Weights of a small GPT-style language model, trained from scratch on English Wikipedia.
Size: 22 layers, width 192, 4 heads of 64, MLP 1536 GELU, 18.9M parameters.
Architecture: LayerNorm before each block, rotary positions, biases, untied embeddings, attention and MLP in parallel.
MLP neurons of a small language model. Each row is named by its layer, matrix (up: input weights; down: output weights) and neuron, and shows model dimensions 0-191. Each number is 500 + 50 x the weight over its row's rms, rounded and kept within 0 to 999. Numbers have three digits each.
After each neuron's rows, "fires on" lists the tokens most often at its 100 highest values on Wikipedia text that the model never trained on.

L16.up952:441509547489457482444504426533469494522473485486484530511511488494507528501515474539514431562593553455617536491462500555505478551599458499510558543543530485422482535540579455516436512544471501422460499480527571479563505533521428495528442524482522547439483390451495516536515556515468508542497454516473497450565547539535535561523434537483540528557523482469509557473523481415503519476589532520562542505362408395583491432558468577528539501400562461472507537571497414376463445538574450510480498535593552516492479445529531432515464551394413482319483459456572476448517643503518576443
L16.down952:457479498447559497555490561377526536490536452490503417454535501527503455428479553439531532537442494512536506531485486502523527438613489579502429426487514494509586539563503487438520489409515533503508504442481540472448562498502510473508482486528463484579476467565449482510533561535445397551482426402433422593472550514573477508526496451553481445469449658459519499550499512526453504540506535526434469447598520458422466540447490417540461550547479537468452532462418616489496470552497442359536592528520576522395461484539477517494490537567508552552603529481458532534519482598601372539
fires on: ")", "i", " |", " Er", "-", "ood"

L16.up299:539424496531497425569432539569530488413517522478486519435497515411469437476491485399489580553477464562451501546592459468482544478530540445454495569492554446466502397535480538467393467404547471499490454476545491610563539391442508488552461465451614521482467461566446632494514545448512478453542469492507438531470618509543521450434535414439521561600470506560538488523525468524523443518526575545579399526506596460621508458577484507557459538478545497535513457526551482509471479499390506559514527500512428514550473408509437518545506479554487522497521473470490437502552469487586502377
L16.down299:499593462541532531542433556496504442537417481607508485493523462489506488494450508485469478545524516562509497470481537522536432500511509512640536461504374533474435463584410490603492491532506589568568459517495481466485500496549571497516554505575568456492525464419513550540508469520520484540530552448517516438574469472574516547506495521413399549401487504431480418473502601486470487601613417398459572491560416449419501505502504543475539495564472480425389526500621419492466602427486514526477483451513393527432477465569458481404503488554544475492456494510501539499461486493599439515
fires on: ",", "-", "—", " and", " or", "ief"

L4.up1402:669557504449449455520579498526475483500572449554470511515512451460506524437464476515404594440495458568583471589511549487429454479457443463507517371568503490494516510495655577493524407418497520485485546430588549567510471544558475526548559423461480446537461537522540506572479424508484467502459479540448401596456502486534524502440463478445470508559492583462513463571567472526510479539470592539454451428504536433483515491573572477478546629527477490552412490520568443486540483413504491471491478432514512555512440533503535520512440460499533471546472501442452536478552568477431375467
L4.down1402:484500537515400590550503491506451456499511525511494531461408508542430444482493536467509437483444497431503485530451491404509448483520485586438483508507480592381494543453548503518601503499465484592499552544490516474444488462594557439437550477535668486553528443416489537577577452511532477437444493458555543514502546638512540509539471498505469450545542489462418512504593482588480516487495513311536433517489455548528455542514523582496474520529482458510392473506521380575583453551513492435540534495531465508478531514443541503401501575466510468508569463464513493418479563467417446523
fires on: "ing", " for", "ed", " at", " to"

L4.up790:532402525429519473529511482491445516413520540480544523483464475486367612581442529531463567549482426501448568510473526504422458455433482506501507445605532477479537515532505607531505606526486509524556525515553522504508420476513499483609521527504498416529530489671511491499523516562503428468441570520389515535463507495497506572483580592555497401523494486596505522509552438536477386572495485490481463551571490501405477562482480555544516566496495414526500516498513476453504488425457510480556493547400539478418481510555589586541463483529434487483488422446469473389451461469393507566
L4.down790:542428571547462522407457391505446453481544473541515520504499492496503487613448536593519543476455485447608600491554586570403520513585436511511649491558592529581517577500487479523498524492403486526507428493502459468437523512508478512478457537509449502459572483583452505434537529537495497564543474507441506519481473551513454568523444482531504516435555541608483598460480432550502408537576500514532531529486438412496463500515536461521609431449497391450500560499489476480424416469549448384473454498548547448536491489480484477475538619536521518492452493438438416473447426453502564491
fires on: "el", ":", "s", "13", "-", "–"

L4.up177:457489431585558420465554514511435585504430539547508457479583426383495537512502491412488526466509520530558532485462483526566473473396492477568530472449505529484454486539539453646478488524621464385519466549599550493536522527474552446636491564529557507477472498449578510544553541477465443396549547487510431413485468504521568450468456468500486476589490533542481505549578442484451511532498551542461508491531530480474466503522559557443443462473521548520495441444516476561578456581544557539439484462446469518546461522412475445510528545613548569444460458560357462480572511423488467466
L4.down177:575568387470428544486505579492528571553531446446547448480494449504525448497564501499489494507469505492491536537504460503630532570548355439513523481572542542479524514395455427564507538523408446487450430605477593527537517523431592491466519487520551457578424459507550508604480509506545428580534536405584460430542534513520485490530538420476464566558431498462519583434444599470521500451482517436538527450526494427510467476415502503535543433542532581467495482497523493450470493516468451513435422471564448574526536456474556508554448519556498505532502412513471488398554552449377467482
fires on: " fac", "ice", "ab", "ation", "ia", "pec"

L4.up472:535465558551489518587487480466469480398454605417560536522553473463438472535469506479522575528506502553495595525573583454467456544426496421542531529495529466553475509548479670404530438524392498484496428440573428487475564547525481578566574452441493495489413451521502547527549478576518461504437485445472469487497527526501509520539467440485446467551465445481418453507583439516597480534534450515459475496461454571527432500420606545484529551541595403523474434513572568549533522518452454546521487478534436491504441521518436486529352466517432454436485475465587570503480477422492521482
L4.down472:487540516468499556551536547476529478413526519478581489435489526487532523453576444523465483547523581521487623534549578510524512466533505539430545484511649515494423505557484549386536450485451483460534409456484524527433576481563529502527473461433541451427560499545467572493470412542609651506478503535448476529510506540563577463546552437490425525508505426491478445471513494489516509458489498473473488478487534545577449420430524404472538475527511507455562396483526448631484536547448506474471538568416425493572569476554441548442410473448493394570518517545474439401571507470477548502
fires on: "ic", "ion", "ical", "ics", "sis"

L16.up635:530506454533509494553491416596494533484471601473524497491491476457481501507487451458423532485508459592518485384443550516487576577535521510490485501460528570546476485548529511537483523486510496403560509480619508494422490468600461516568456538579490460504448494567483564537501544539574513504497499441408421554490599583503593546460535565506547400525514541505452517641496517569513512543532551486506427538513404553625618531468557542564460506485434513444565522431473463438489509422522454518583486470561450478403512396459537484572496489567497487441464461502447535453492482396396448488
L16.down635:535499531576513540463463574543544615457395554455490481531468493554521527526475484454475497535517518548495386417452497499515458525596512543477466512411532632619472417473524531518474464576479540440527627577550441513429457384494480542536524552582478460520459549579502451522403585513535470541490410459454475582512534503446562459452566571485487449507500542499445529523383503546477485532556545397568480533541457467597493491501538498548474441515447523436521494445524538449471451481480483495522478485539505566532439428482521415559482450550478545466464510446536548504443449448391410573
fires on: ":", " |", " of", "-", "|"

L16.up1326:538475529502521523489494559572485592510401454591498481410578585433483476447520475458505545430465469485475521478477491502488588487490528455430471566471501530394446431633440456609500455475550491467458495424497475516443543478536594422539502502503482484493558478472497581551477417460437518439479462402531451444428533533568481497414505456506520533484425547524548473497526515463416506538516594522507470447432436433553573533450487586492493642541522589640490404489544465489518529500485578522500396500548445587490554585427475537523518503477596494473516488476497510435563485473500492434
L16.down1326:418520514469621483461421506531550578465511497520534544419562503404565508506518545496505509589452438562458417409612503483545640525538520467463545521465380552536555502556507533541453474466573574489563515459575471422447453479592506508523603464472516535512467538540448481515509470490463501557488473526573421570424458539548451477509519487484430452469497543432501542419515448482499480476515426630580473490500492447523465500511447518486520514455458507460462492495474480491493421564503594540481506430501388545527511495448517577431568412545616443527498414466442510551505421432572469547
fires on: " rem", " contin", " ref", " cons", ", but", "em"

L18.up165:456412507573417492582557557499527553441500424472517487450508460475479522520471472515477507530523525499573501550512469518472515464528453387563463486532450515434506480600392634504495509467610511447447407478539499452518491518489570475603512524542542490503553492498406507484472529423528477472526616449451540522539491468476485577440511415472512534562501483525628502495598443584536360589504515486445476508461509475503465419522531536515449635426541592416534541477581526497494532454490600429510470518544497425472475418412456449455533427488452515447531490513407552504547484535490527482
L18.down165:420529560536537550403476496446475551488445387481587561506446370495482533543539464520521507548572505524460503497547421448538505389518455540542427520479445465500594492549468485524454525454459509389505583513482498562423505385524533533498574520469514564471509491562638545541420532507476491467476528467466575374489556469524538464451557519616462574548495434550537452485506568466368445455523533528523475461492484504462571533529592519537566437491536480408526527459499498536530529465490584509396527514478511526533449514513514453560440536607537426561486481436414459454463522537462531509
fires on: "-", " cor", " or", " fl"

L4.up777:541537426552520506520514536528488503541444565454515557564479456548477527515519580471507456451493533606525539452522536434558547490568478489478462542579590458564453418506427501596523469523447405415513434482521494488420516488511511537532435502529571518448492417545400561622449489521393466494499529462445520516524480588544435450436411497517535418557518469548568459535488498481465398634587565495492477514471514461471457478438589493567458528496546514645464508493524489503420479398492445544570410526539514520482485569471457546570543544484507423481450512487430571477420430460458521448
L4.down777:502489602573423462495528449538445481511497463483660522499474518469559522476515394460607518439459486398509483520573425462609479523509489528448493486459475478423525528541582457523482460424526497502563485497501567485514584397508515580598492540448593522547564555502484492497488527525526503504592453479547452530493478423499472549480421486492583590528522491466476522532420437454526525546524523482541527529450495493582491452471499573420560482447484483462373489489538564591483531392396564498505521478530541544577508557485422528453515464484575464462445549421514486476531440516463658438
fires on: ",", "i,", "on,", "er,", "and", "-"

L16.up1090:518432418516469501490462457606431482570524523518580472456550520397423507394437524508553534532502478489523503481472402500441511509482451482640491470576477515461530513577571532429422463489519486488479532507592485524452518556630523526521525429438481555375523489529404446567489463548541456525562533488518563456496573468561459521431499523507495483521568592455489603513555568590403531495603478549448493430479517549447567456449459552527528561431471480528572377499458485521569531515544510486522496515483518553514436503512523619549445534461409513460492432513482497452429527447431527501
L16.down1090:489372566509486500562412523373455574465582517505526464472411534481499531499482474434545575499528563547516455437400463515483480484501459390521582457502606538458551573503539529520537449465604456515485524469571452519470534524546468494517533508402443519428570496447423536498475504495539547581536530480570458556420489569620521482486491523453476507509465574462500493506580445387393525531558526552557532557572525475445514472491553523442458527536452394506558495469533489475523515432499507450478610444519474482490547437606507529442531465536438599564557483517530462569582449455451451485
fires on: " (", " ", "–"

L16.up532:491639447387531454500459496469418507497532585430444552533520441454453623489428512540520483481503470509487518477514509490439450498526475574442525521537654451544464559523514579513476572555580419515527568526541497525450441534541449473486531449541483546478541480563456440527501450454520456398538557461443559421528474594516513475454431510510473511549545542452478440459409502534495548522484502528396496519509538485515583468435484567527475566426382470441447505531447521481435573525531513614648537570497423446451557472540417503520438550497557486477470500434430491434528534515477528479
L16.down532:446508493509568537439437554458507489525416588470435562578534550494546553479484380554435522472488564469484540540495561415472496523534493518521509555465490414495531526518506442457518466482365470530498518536430513578425543478488495478504430547569561466527529520526572408522538480541526500511457500459473519538527522383552381555516427455509501534501518478524512599485513586562518358545576459552581460401444476490555369522494423538590582460500516426533596471534571582516543452457516491525477490525424461483473484484472554445457573531556431372511550410522514496502497466527458510515
fires on: " D", " Th", " th", " E"

L16.up1373:438473454529516437464444512515469518442531413522495468480543524454474588545457458520492510486559502531606564462536484491505537488446462547527485565598528508434483524578508586498504505486518482358600472485499478539476460559534581418492522477502469489501489488439413551455469541506436380560549432518508551557549505514636435583470580503528509524581465540458493558522531470531396409484507490554430546499443474528520496454437438617511526509444577486467501482458536395460396428475570437477539532564489562554506427507531550564488430562504488498535432371469445454427449499541460425531
L16.down1373:488468574493554512527504492563482540555611493481553525559471427462385559556460509476569521520527490506555415414619420529509528476482442452474434518499503514418541463499557445435542400540519506570491486560530466518471543431592427551458476502446374470486506540553586444411469471460450497486452435441470524499522480407539547540522563583523580463501551523499536542501553445480433541474596513500530441509559515514423523464448510428468495475487492498390438467507580526463464432511461539475499649454484570491479526520497540488452422451495477554524603526585552536604539410526566489526
fires on: " (", "o", "-", " del", "i", " | "

L4.up288:531553526574498518522548457518440549542502471446521511366581531419467549443554539491427493435476496512586447520439490535500518463526471487542492508523603557476473438499546515468550460501443416500579459533533412446557460495545544493495503550556530502533559490483497522558489422514525509429591492478400458520539608590479410487496512420515520537528463575495452409468539446469586457455568538527558465463474581511557529490558521529441497502575495486587544593446596461501460531558470543468483405460469533429511508411470462532487400465611609488427503438494524462393400478465456558440
L4.down288:612533500488535523461511459438527464566494485500533469407503521487575545504560569562410530496476508535547505418573493592564533582474509504521531518532533405431384485450451507450523489498581431485516420543448485479516596506477464465555595522499523397491490491502506515529461497478553521490576550569482555459545491536509577518470520448558440538541490537478476453481482545470489428428480597636463511534431560473463651527602499546472552524539523439521500518408450509427496509401435415437467449445523522560448481456480500608502451472495536601527462443490447406379485483465498496483
fires on: "al", "ar", "an", "on", "ons", "en"

L19.up579:515520516433515484453497491498512497547467537465492544554516504512433617460490429464479492460510410532464500431497518570446493528595409585475474511528511512558506439440505518521387575465463462517524524618579423567456511487544536485497513456484492486513462481523477480629537419496442420468547492480472483474436492445515633516511548507537539586549464426516516516546481447521483543555521492567555472432361494471470535416411459496550549492428435445424562553464497458479379547498579563534579428536504521521446605404463456563556441567418505440421541504499506494471462521517508600562
L19.down579:423436490535433491463553513535497526539433513473514504416419475457541447531560456529486434566551483480577242530418490480514523506581542506498421507524542515485469459441467469455480502518462467565443535426449553547565601454494508549573584550495575515564505473500445525423626512496490477480440544540492499593443392432467457555525516539472524456467596504545479520435435512502537492499490496472581493535562545522521476458506527502486450567518497540437547461475615471567504493615450531514415480489484496487462482499509503510465542559604463519467458508493480490386515605491570493459
fires on: " D", "-", "ak", " | A", "ah", " E"

L4.up28:494391457473449482588523476460372489557468488430564584422536507463474507471484483557511396504487471492539538538525464511475485536482470471545569557398486396535502483513435565505533420470485476459455442512554502471530495463625543554466428465532505437520530476546515584505554511493562485472440496479468534459471604515418546468579510430487505597504432522543460438619463528665590469500528503487499508517537538494576494412520555534536523460517523481542493528561547429544546463557469509482483558435628556495501451524442478537510455445545526381402509425559421474492486557489433443467
L4.down28:476480500525536548533442497539469507457465481500493391500537542456686583507457482466466483520515423427490460592566469505513522542479468555530452558417520476565506459537410429471539571450420369492457479567476501488504390459512465509484540556434547507548487504472442464467458475544605578460569519510547503457499591417518491521465446359498583556425489493459501463474443573490581500455638555449447497533485528459492547517501502515526513491520518460450434498486450480564517464449464468448481484583550509526514585570563520583538516491498441426596522425599477516544485580474571493498
fires on: "ist", "ology", "ists", "5", "93", "9"

L16.up493:546532404435575504551502503646538457550493502478597541383494483446502463597474496412546538584556433499507552462501622526450478416489478496530492442581558484434459555548558529569550565533482490468523565533505552426473536499474474454443526475548520566511505519479513518475537419563593473540547518582454468482473493485542439587408465529405548518480482537460531540490519401516476541450426427563520514447543407469519446488448466543489549515512491485493542522531528473473470433576509467441535578448503420492506483502529526551541455633546389564422437452502488445372457469470470524490
L16.down493:493452519491465434402562559496514546392544535499521462520594469519481476494509536649568514509480515457541613457411441447462455450532408523543476554526505391557499598537534488428453358431468515487476524452541376504481535497573529532371526505479518518409472403531459522556499547459421475562438446504519546450526562461571564502475528464550535444541496509437457528520601555587386525490545526461550556481565503499472499475428547556516430537485444494487531512458518442529430485470467477542519480514599416431521487513469586548510489505474497509533556528522578480472514484511582465554
fires on: " | ", " (", " p"

L18.up678:485484544588599455483484449528512526564466504440609489555512505476445445463523504519425492488462451541581520430567478479560475501537471558542516511546496445483538464589456623512523494536464513392499533474585441496517501497537586522520514494544513462437463394521535534480443585539392534484614531424515460450479617520459484588520584441500477567494445526452504574578508437526526568525594450495525473557414472496514513503487526497618479516387535533433578462428493429477552539540524507454471489495499457486514452503390506506419407527431551516484507471463481423476398421466537394483
L18.down678:503501493567461469433487505405513491416438487533546508563480457477488490485496504584448410491482482500459380522509535476425540530505472496503445516465517480428383484551539439521516545536481457485450518505521529477553518467484554472539507486498445488490500541619497548623449486530532558444522527623461591441480418358539491484455442438404427504446541559556508511604505621503626523503525472419542499478465502511502490570495607529538514376477444406504504514494539412505517560535549456411423572548486541501461578426512544444547519439487530525527510527585519471581525509529575449540
fires on: "2", " con", " In", " Con", " in"

L4.up1254:580509522543483476563541462484441466461512444414480528422529488470484526451462556452452464527482494487510490592439426456498512559483413522540537453514529451523576529533548538529533485514532435452535476535484463502517534493596493487541418641520514488474461431487524556448563487477575523413508498415521422453627572574430446533505557432586511484511434430525474402537476530516529554454603576528480454485501587612533484438625508538454479494592528512569479596448551436538493432380447515483478533438499520502488514482497517513546436494550574552481479447565425507448436387469429469501
L4.down1254:517468401554503537471544530544491488456455539519560420556450616460512470555488460561526448601465528494509526549598460517532592496518527503543436443446479543491541538485442526439557440480602403452421548423547506428561499478479396544487569498495526533563529465485508481465500551438514526504489490473546507542546555600488512538480500425443509451522539596482464477545498445535578421518398531486448445490443531414572549459515531631393516424537588568469491534474495503474454457528509400562461496411450359492456548497555550457462583498405454460475507533554463446448470533512531507514
fires on: "ist", "on", "7", "ists", "an", "ely"

L4.up988:477503530530407433453483467554501548483532471496467564555486536448464493451484485447461508500588508634557498509567646460474450539576523494415511477626478417526391512497415505447546512526470464496490523390535475531507512509549444572493540453535574540498435595521451454585465542547519473468518598536419475485440535508506576480497477504566530567536471531493479550437588436510483563518442527489453464416589444486572523502506536474501514573512573550483533464427539382403498459566536500544486423469567457416431490610550564505519526477483471594426473431517468577523518541515484462469
L4.down988:464483504452413569455482558425486445521568521449483601573495494518547516453580571377411525515427534442560473506478470502514550544537490462446471507515493474454521525437478483560579524573556489593469511576492514468463585496436492430573507558522605550570487516471401498495476500381568524528546478536412478547469501545422565514473506518555453410464525555461461441614531454421547542476592526458558386507578533483558431479433476414492500572518475561584558503438548431462392487530455517451447495471513532492454464475491492577448597551458484569462504508485450468471481554533450501481
fires on: "ed", "e", "en", " the", "ing"

L18.up1415:564471475439542554532458452454444458507524609488497448410541493400459536505394506507575575527515416671505501545473434538479552426480514532497549489533420567455501506636462485485478509521520512519528492453560427455457519432559537524645574502523544519559508469507524546513530524509514510460517514532467547454407569532573417449362457477405515491496475500416411510543547472589501528533581474555460529525485461462505504472519530512571497561486606527472494457507559498512565443502607494475425435487481418549504488494515540525485477498534460398505496466524529370534509570488511432458
L18.down1415:524513485493511536532435482629553528628490464580434467548448569492519461440546562439428474443502559453505557481550393459506421497478490615619476545427588489557532441472571444447576467438456484567402460484494509495518500451449513470420577491514562431474603470461545498523462425540435576531478525437555526527469541419475543473459527566551502458528533512626594427573518559447461468466494585499600443460421512503527512523464422452400507460517490519500631484453519503475453533484485493567466566470524545543466539429560449491464502538458551481470544506468490527496527475486532489492
fires on: " ", " to ", "E", " the ", " in "

L4.up255:502585514554566542454507477449486497525518506472440521461565550452436547453468472481490472538544510502599628522460538458517497515468535472493553518502544537537493500533349477440547489446526451463449487567544406561475495612500509429576520390413494505468517511507534583539519500470463490443602488545591439356585576634530516450458475482478577532529500525439465441559495459480524545466538500585554533486519548471431483500486450609539448422457546453535550462491418404502528565470444475575532466465526577499541497532468537504568499478566497458490579555544513416488513554430580431467
L4.down255:516483557540494636556437436434472529442473470475506581504564493508570442407541455455514531503549490626588545585505510534476540465407506495432510559473448491432571563436495450434569532480548560540543563466455453459532477422521475587480468557554474535556472441516398544341493533519490558534439490558562475530453544424457559575461545506474416427531454476392489521480545578523431572512540496517544467531470409484507431508503549545534537483499541485453492463441479466505522574439434489424407592567550468470461570459472471508529476525596414528512512473514548480441484496528475548496
fires on: " ar", "it", "es", "2", "hes", "i"

L4.up726:467488420475538442535489478510504468426538513444478484458486459440515567385482471572542475533488484579541622603489502527461568489456457475508442556438509463531625518503473516536522500485492406428498505466478510458496450492556611450581488537517524503493576475551494526499470518506476510426471471510376383426491526467436496493477527485467554533483451502566447378496484522603610500492557616506506520540509469556491468405522530516536490630466497477608459487471508455546582533427494563565494436532482578518475485527485587613535528483473632509432577460514431509447453438476468463536
L4.down726:624575551529557501507479485497432561571521512492520495410519497437556564503468501460468486542510546634485436434496502515482444477477613477405557542523447495490469490458461472407529405440544554531559543495492496612517500522536493492488532459465595512511497504475428529497538468466497455508507503507528554515484478539541483373470593534471362521564628481431529508518487447498483550440547498333493472515473537575484413582478511533422391434484438460466542598428505403469606481560512447478473516520526489527463499535513491422497479508487472484501454543544444573556540491453581444555
fires on: "'", "1", "'s", "ist", " ", "ists"

L19.up730:569542505503512524458527496457395528539472546545523504477466531554460584467515526427446541460453390510448486465560602456481457500518508500476573562557465544514476473557515514526504493513461486425577489513572505566430524530620554541485605458569464446425437447612544488490521435491540469501471499542483518499577528472449525484529614530437464514543424467484444501529499518554542363466479548537518503482510472429441450527438536533594431577494507496481406500473523447434541571461475636481517435493562379505538583569545611527571484556566529453462485468460511504482536482425388430483
L19.down730:476518405552500592531557482484537521441509517536490452424491555519476485505482413567487532533542598532473465407508554454496445561519484533531482477491471475472437424472474586435571465529500461503461540535500439433515487454495418527497452543550499486532469527440527445518495454517612621598580481564493432543510517409438485502486493555494503471468514417534496426546508410445532498445449503460531429384568491564396532456472578463511503453522454495594564402515441568520478609623497501595597534529422470521494448585621539542534444527544495521454465530467543583455481464463504539490
fires on: " de", " in", " at", ":", " c", " of"

L19.up1068:522453487473508475508559420477374455424496514549509482421501461504515577510584541466455551455519563490457523481457530489486527528446485535586550621455453445483426443472514602549530487363445542538529382505544531532530503582469514436498475513479443535551594535475413401538506408491526511539572576413480423424576542512421559452520471483539543554541547485510504522434535533498468512503497523534421464495444467477444537424497470504521532505437502563550464551470498486512526579457492591541481497408608475531517609433458506604492462463434511568429510426593396465458475531494522512515
L19.down1068:482460541550421521472507580529670571569458457419371484508444562422493467475496493476468471544461512439515391516486495505546450389587569480576480505486595428502452585469498510481525456434488494467495526515514521488575477524454452482490465558558563504445548509555454560456510442409591470515527474520530396527544520508615500470505514545546484401452502494506519477481402510504481468540503569542566407538528515514493539542508476577489507479515502522523485533435493621531475506445524469465498471452392562536547474589534538481463453416515414586429476517510543501537576424519420525617
fires on: "or", " C", "ac", " Mor", " cor"

L18.up144:449514486480550512553565447522454511491529549432602503434474516522424485526512580480505508510450345532519470566502530524407518509536389490511603478611417438488520556649516457456486601513507433541541525499583490469432463422599552485513519513614436556506510475493513591482452507545553505496539391437516443534464560470545434492508494518470522491480490433400513532591540499532438590518608547461475535470426407531461505423489519519487493518482502502550469389478488409475524518508510442530563469443504440499465544513528583509516461514592486491562498459489454520495487539497404578431
L18.down144:494496477533487512465462467429545528528495516609472484583491537483478472504533473525592599517500450448434442465555518439524531429505533495453457512470534517511464427447554445415521383492530578447414504584495538491505493393442449500451542562446576502494484469526497432464469563454549505462485463463625509591515471404530480561490562548527537481535566518572534558425493509405527515431504517566504469566563551449510478509443563500482467444494512490490459569466453596593415475497373467460499576537519499591537487451556482436498488609444385530473613558537469523523493410563549525568
fires on: " | ", " (", " – ", "; ", "==", "3"

L18.up453:519470473454516514521529444564405519535521561462510511489549547392440531448499565532515572608521466528548495494311517472431548525415419474548493517544539502584497504566504607522540447440521497541542483490640523430524519504478528508532505505464534555435509487584534477496476483612395546502481512502522446492457583532536426543506403554489505435550523474463408534523558501529470511460561558606506512418529520555430517571487516532493521540439547475543544464404409422492521531471530431509529451479463501514509537521502575572517475501583410500515444436577475414414536475487392503459
L18.down453:507385415481502553455528499503502513495531548473493499449495478479489555502526540485488516506507525576486352476447447480529501484419377477544485467508541496505459508544599468551567474452544445448499574543569471481522529528410559493492510633461500530470571496480520513518576564646457556506444512559522532515390444477627416599460453542489468429561571527453457443525520582478467535431571494591575529513519564475512604504504469503523467503471497409517489536408419465509529505455545458424488460588434563473478489535491513487486455398485452502480565433540518466548584429524463403490
fires on: " of ", ": ", " | ", " ", ", "

L4.up1135:555471443583447473446610511472418579534501550552541556414604428389514510487555486552491477465457510552527509568526473516487488616515425477479482529526531548493464531507552534543482532521493489465581439549536445556600549503503545463554471499482494555448496512446524640545523488544469481437529428522491399502529506465562507524496425391406557578606440551421474471518580513530471403604468550550477568457533479520445431485546586492470501533477514524562486517418524391455447531424526511504463477475472469504549491505417472511523424562542565566418507453531501505516473520439468536385
L4.down1135:585584445461526469455549557531545500531449543522475438412503400431512626501534596518498496513473578425445606524466513552525493506591413520535496528448492478559530512490420493531529533507535473475516425497446567473572568428455547438579418487516477545538527483518523468574531372490521508522515408457464441501545607510568535521447411415449479532496462509486491424480491532413663427482522502531512555419586472457502489478454493493438571524549479546507454506522554373468459425478460538526428532550487539464448437503439484495577458496530520631519488476507515496479485529532489568536
fires on: "ation", ")", "ia", "ers"

L19.up1019:431495556443524499445486555395514486475466532417463555564484572496462481478561546489407509582486462508559553472478507448448543477548461432538472493543433452472598419566438549467460557518553500429519492462464526466541534635472555458534568484429408505467538511577358515469493468511475464512448587475448476446523573484493493558546552563557446456525481479482628476594582508517449436560503532558440473530530469437438425537386504487469472525542472497545527572571585553465481519391531545482594509529501506500383494473556551584508543518515495512492459425480547486501454545524478536394
L19.down1019:479518528488593456499522511498445533601401509488607524536509473461485470496544424513573454485583539527465314478502474430479529458616424464508474516471399453449432517515460529538484530445499487472483557451502504456472580495542522550506569494440486597486496510500585490496491460515574566517519487557380472567527505476485462566484563620457538531460639482547503495519472429470473512459495519442511507541519467432423623514440580486453514545506451458546444503449517569438532528514470427422438586452545484512445407468426535516517591505523517471473515589581467408499558549487496536505
fires on: "2", "-", ".", "un", "13"

L18.up523:509474437466484499549485463528480462489534532506528493369540577498503500432456584514455516526532396556516477518452526487429459554483426536505498511510611523502509548586480455579511513476504396489501478529596445472470507503488522522547536484459557500500578481590538479485557576583380480406480567522482455512448562522523412595469481550434515482539604503492411489501532589516459545456537498573526553482506479559391532507495572529474484558506527502498593535399416404488605537489482519544551421420389490450463567509550588593475433522560468497466480410502492428435511465455432446477
L18.down523:498350389481506544495534500515474541501547503503511524496520487449488496450492534516484513502550496570492560543462497434485439497451383469550474474447569479534528523602507557558550471496484505486530530579550450493473525503434522493498530550470459514471556492507537454450545585559406587471413469457504537479400495551536441561540425531519474394519566538481409467509516622451439492397553515525500546505573576504415596526480469523490521519514472402510535491394350483591527559528500487444560380533421461538469542515594533517527504442467538545504563422546523478520585399522449470465
fires on: " ", " of ", "a "

L4.up246:557444560538551425542545451533459520490522602455481454494609613473478474423498580483389503469533475518612544483481587453509491534524516458525530461492476442474531506643489529457476580495493550402541535445480471491548542486440501504554498400416435562521615492483503539439518448473498472433490507445478442516425541530476481459536608574509432608398425559456579566503570447499568475554473537471462548438564510551558464526475489580452503594516558439499482407560519520456577513472461485503450447454595447493437512538480526489528481488493408500481452498490571554559474560530516522498
L4.down246:506611418500410445456524476520524563565437508437511475549462514516519514552552519597506488560506456459464507419521540462493431517467495473535456461432435447574520451521491449523547537545383526416448627499590439546511449519465386501589515404435445597453516487438531525474495513506454544529563521439546499529539485429452452485495474523555525506530512498451461457452511455514558511480499495441524481479577523562428483491409468531575536603580489453528479368595509540533486498526529467481478555448426478571532462481548494477534589435457459506505567609558491493433399417569539460578
fires on: "ing", " television", "ry", "edy", "ography"

L19.up1007:438422559552523442499524495430490446572531491466477447481547591480464480453471493443465500472530519526552525429465537472491469477578432405450539455497507546454484550553471634531436563488426471399547525532557428461452513509500627466564527469502463560433443431505477490579460548488425443484477475501508546534484627495524466608542600584474544553432526534468564424586502528468452461488535504531428389484468539439512518581447505494529527545461542512496651470477485426531547536408507530479553495437609524491428489525491435580502412542488471513550507538443488488454483472449525475405
L19.down1007:458385544549496407411427509472530555491528468463524458562494478468426492466524479518514461505539534454432439473399473556489450542555373422490531512502548433446490572520442440616493570533537465599486523493486499460511450425561457414547514440500553496574508505442485573472424492479539424495460462453407506555536530562494585461514536540487483545493570656516454552537545570422508548500495470513502557484406565483451533501417531466568501564476391498462472525514537529492513540480449422488473534459530546550439460481623539495528502571480518609430526531509506552466538544419550548582
fires on: "-", "in", "i (", "ong", " ("